Weights of a small GPT-style language model, trained from scratch on English Wikipedia.
Size: 8 layers, width 256, vocabulary 4096, 6.85M parameters.
MLP neurons of a small language model. Each row is named by its layer, matrix (up: input weights; down: output weights) and neuron, and shows model dimensions 64-159. Each number is 500 + 40 x the weight over its row's rms, rounded and kept within 0 to 999. Numbers have three digits each.
Before each neuron's rows, "fires before" lists the tokens most often just after its 100 highest values on Wikipedia text that the model never trained on; "fires after" lists the tokens most often just before its 100 highest values on Wikipedia text that the model never trained on.

fires before: "1", "3", "2", "6", "0"
fires after: "0", "1", "3", "9", "7", "5"
L4.up576:492510529508533537563460471480633423601492534484457525470501491492510523538485472479445518496426455528560507477523505531508577523491539495456431542430536531523465451463492488462515525556534559515455478580444495465539514487515481544538504472480484452509416510480574577495485495560470518523
L4.down576:405525445555534477505510529529491456523493449523478501509537432484486514520433506474489458486492486516492488437575580478535519461482470444557512511522533500534473512495480564522523532562572482459466591496470441425528530525498499485530488531492598475513497530508528496543507482549523513468

fires before: "9", "8", "7", "1", "0", "."
fires after: " ", " (", "–"
L4.up523:436597525438485439494499484596488524545529443610448489464525486523533476491399473505510538531475489490511489518498455451549543493541528505557481493566581416528494506476559565423520513477510499554492413500487499464506519433483547584514473471483554467517522524499557480483508524505520567463
L4.down523:511555542523482576534574472430460482506515468535466492488524511476520504595504514500447407507488483531463503521549561504466523407456516508488443525593475500529540494446536551385503633459536469528538585560524528506514511518522442511497393430485455448475503504562556467480447482504486585514

fires before: "0", "1", "2"
fires after: "2", " sc", " s", " d"
L4.up430:477548509417524501597566458501514495494483564539423554477496544582519476597574542494451483509484528466429606480491502465493472526522460514524470495523519482476538470562463500479505513585562420501547490470467528524484541524515509525590593486475508456513483488513532515523521487501444492526
L4.down430:513511483557483510441463455506487522383470484556468561538479510542519488559564554519470534451446558462543535476474511413459477472505482482456478522492519475518503468515501534424435527496470483511452486555476525524428458501549538563468546515509551452479499544548474548550478508548547496546

fires before: "0", "1", "2", "ages"
fires after: "2", " ", " l", ","
L4.up707:515458588481515470491398487523484507583473542507501542529531490505456514537531515535411537552443507517430503454474457551526517521461498514501460516563544533508497552487488527487467503570512514519509517550465499497524500573500468443534522442544472483530465515520457511546500552570499473462
L4.down707:563549488459448538515543496451542475459496520544483500495441506561460554498505524594491455534459511430584490556492484517468529464483474465542423442445519484460542466449522477449453447537464506416479550501516512537431500497507528492510499556526569493502505544451459511505597529500542510522

fires before: "0", "1"
fires after: "2", "0", "9", "–"
L4.up619:496562497460536504511457494489503457504538459510485538458564471524513471493534557544467431505515529514502523534455531516522568436428496533502525485451498450478472483523455456472479546513522538420547558551435524507608512520504548533500522428422508437538573550586526470444495499426497527477
L4.down619:467490560522470524462505482469530499442524531497531464503508571558495539435489502470512538472527441501483479482465493437498517479553537501460529458448533551498543476520493503484488489476497435452527546474483460524442494560567563467443539501438450438527415504555482401503530478502443452524

fires before: "9", "7", "8", "5", "ter", "6"
fires after: "1", " J", " W", " j", " h"
L4.up143:503488518495467490542472468511501488532477481466478511514502426506506447466492460452451485492497573503481533498445510506533450580462394591486475490511512550449460500547469531461561466510472519588483489566440482516498480528543472533563548438481575542579504541514589526487516470537452471433
L4.down143:494487458510458522453480484504552526492492416430541506528509468541521416545489464538443503517546535530496561519508562477464501550469461462478486478534459511506425532555485551499479483474477508496475531466403461563461522484516476606549573576551407507496510488468481422486510547561444528430

fires before: " ", ",", "8", "9"
fires after: " ", "1", "2", "6", "5"
L4.up614:410486507384468485501477492487494511530495520551463462450485563514480545479507533523466448501469597508531521513480550441497488505449545459494523505569531497547511525465542447479514542546508428578505511478412603457421499498523485418519435530576544525563475478508527440410534511493522539524
L4.down614:476490446546444469508486517573404495532525536454518450440421479494524420512446486513468451576464558465528518454570508441475473405494531485519467461489511462451485507482613528532452499497546508561500537580508425441481470506572453458554497444506541502537401541476570493513455548476495509477

fires before: " |", " of", ","
fires after: " the", "|", "5", "2", "1"
L4.up323:504498443455489417500502473538531467536492488471563481495556449512450458457534526545510524526436493546481468581534503512532442403486512477503473421601441459459506563509548498449498559486430498557519478554518537521488515507493482588529498468472483477589509526550489384498526523485528452484
L4.down323:445534487544457529474497498525497486533526538544492505467507499514496552403518463471496499464513490541460468469454509545497460528433516429584476522465503446493523545501524502462517487528488481543515587405546468445544494496486483428507517445473491530420487501488469500501572536478562541509

fires before: " |", ":", ".", " in", "5", "0"
fires after: " ", " |", ";", " Turn"
L4.up410:512499485519394520461546461495477452527591492487505517483530504483511487490510556436478513540502457532508519493472493565471483458433521492561546537509557506521534527458448404487514500504541459480508516510473492443456526567458444511507476470563551466505581520505491533456498538454537471485
L4.down410:420534489489448474497540526420466543451510548531440460542475500476477596513421445549490483543494549551486494475480426512491500452494459528477485500468489509440521407500476539513435501435390444541487431487504543560429507552483562536558524495491458494526506513478476523508543524560506518502

fires before: " |", ":", " \"", "7"
fires after: "|", "1", "-", "2", "3", " No"
L4.up934:501482465511455434476475482583552429592571518496508498470580520534422536464520467527483494540479493560477539480510532458450510524533435494527472471472493463521513552543563475417524552479488463438502439563482499454556514471437441492533489456512601493458503543552493532459444467506466515478
L4.down934:475505478510578451549478497500472547538489506526497519579494549449429536565518513409509473529481491467449541520432506492553465541454485450508499480551505539504474550437484606424486464515487492485489592549488432513511521481477450545487572457525495458500514500522485497439580541494495590461

fires before: " ", "5", "9", "7", "0"
fires after: "1", "2", "5", "6", "7", "3"
L4.up85:467464470457513483536578512538579502556514507434462559467447518501415583507558472588436544473498523480515479562513529491526533489480525495541540581460539543540552457476481469496524474506521518559501526588432536470525536497483497446512572540475572493504503491501535478526449441514455525512
L4.down85:489508514518506511538499572456531591546442514532513486497502435482531551470520545453524439556525456482405499473583567484473528540413526462536532421484459536463482484500525472559527484528460542500482519449478456575415496525544576514508536551510528483491497474388485467545468502545491451446

fires before: "0", "1", "2", ".", "E"
fires after: "2", " |", ","
L4.up575:476477576418551522483452438547529475558614484500522568407545528474516544544454548497546527543474526520493538545467519498533490501508430473463457509449571483430509562536444467439501463548524504541455516475426465488535527580545476492535504493476549384545498465478526480505486524502468482422
L4.down575:498545503453507408465395560468523463496511490486507537523513519538513456450474530520470541439491479513553512514462492503452554462549554536410531545470577430521494563553415458510504480503491495473546517449493493516508395584559507571489472515524490501447475518482488517560585527460551462540

fires before: "0", "6", "8", "4", "5", "7"
fires after: "5", "0", "7", "2", "6"
L4.up609:499513488454488454474488479511531480559501480478466481490553458476461531454469486521403488506453506515486548462459479542532468570469455521514413485519482538491552584510508541433480495495461511557461404525560489454543553572506585611586545456432534475516464492583497576450481452500523523576
L4.down609:517507459480501524489483540383477511599578495539458519447501435555528492534486450443550467519545489540500517499564498505554514544507557415451546455416511557512495551540469420493449467446520447498479547436490506492486524513504567489520488423479582483598485473530568526492455568517461570498

fires before: " |", "0", "1", "2", "8", "5"
fires after: " |"
L4.up624:540524488479512448470479491490516476537517474507527539507569463506517465387457483531388514468496513469430487574492488613478454531514510478466453500506569573431460450520460515468449466579510543479430527524486478509449512508548492525465523489510499500557486509475581485460441466489443590502
L4.down624:525541447597520455591508585515492502550546464539487539516541467568542440569440425481477490500567441479480577504464576464531540492513527478473467502546529419498418519426468513476493502484489491509490533513507444531548548532543559459520605530515502443491501524507434495538520477561476484452

fires before: "7", "8", "5", "2", "6", "1"
fires after: " ", "–", "|", "9", "0", "1"
L4.up480:486512542496534563542594470480529505474505507578491535475592557560397473395442525507438480471486477513497553483512476486448534515463492527471477489518573497510517506481595455496529543526509504453513495511534521536540486542465421555509480547518512508452520507472497523440517519463546522509
L4.down480:494459584477558494514504493484516456532506560485516483563472559507487445458484511523466490459471514506465478452541499568583477478466500502504476507485461533545419485547513551498464499467434475507559533526525560528537437569485564530486509495522504476439514516503555519506626522544457527454

fires before: "1", "2"
fires after: " in", ",", "In", " In"
L4.up861:475509544497462383524528500474540488540505537438496589523526531537484497475545509523489570529473549525456454456514502516386505588444489458530495447496470517535486501519463462524518460501526499533422495573537531530545502512543519586494511466511517529541519494546525487522459443500501486504
L4.down861:514482391538464565471524559523497550505505503489510467506520492493560501488469529527441515553489536466568538492453504414527433492481411481438487517533560471537534487552516488493527567553453525508503504519544501457457512478527566454447533513389528568533544488471448524512504556584589494560

fires before: " |", ".", "–", ";"
fires after: " ", "–", "-", "−"
L4.up963:498570546516479517522570441490520507559536451480517510447538493494553488504466510520529533541518497508523497477496499581560474454541501499477449564436520481503541442523502471451526558490567464533484534484417501489491524502524523513499507510539520476492561502530575527537575514555568545503
L4.down963:509463468614552466573462546500610469522524457444538523535521481542569472421505523470491490550556459487492487572466505488470485466624515487494495530534500479493478516519416508497489475427502466441461494495441458464527491485537442471526486494429415491480535493556493479511485514536533459518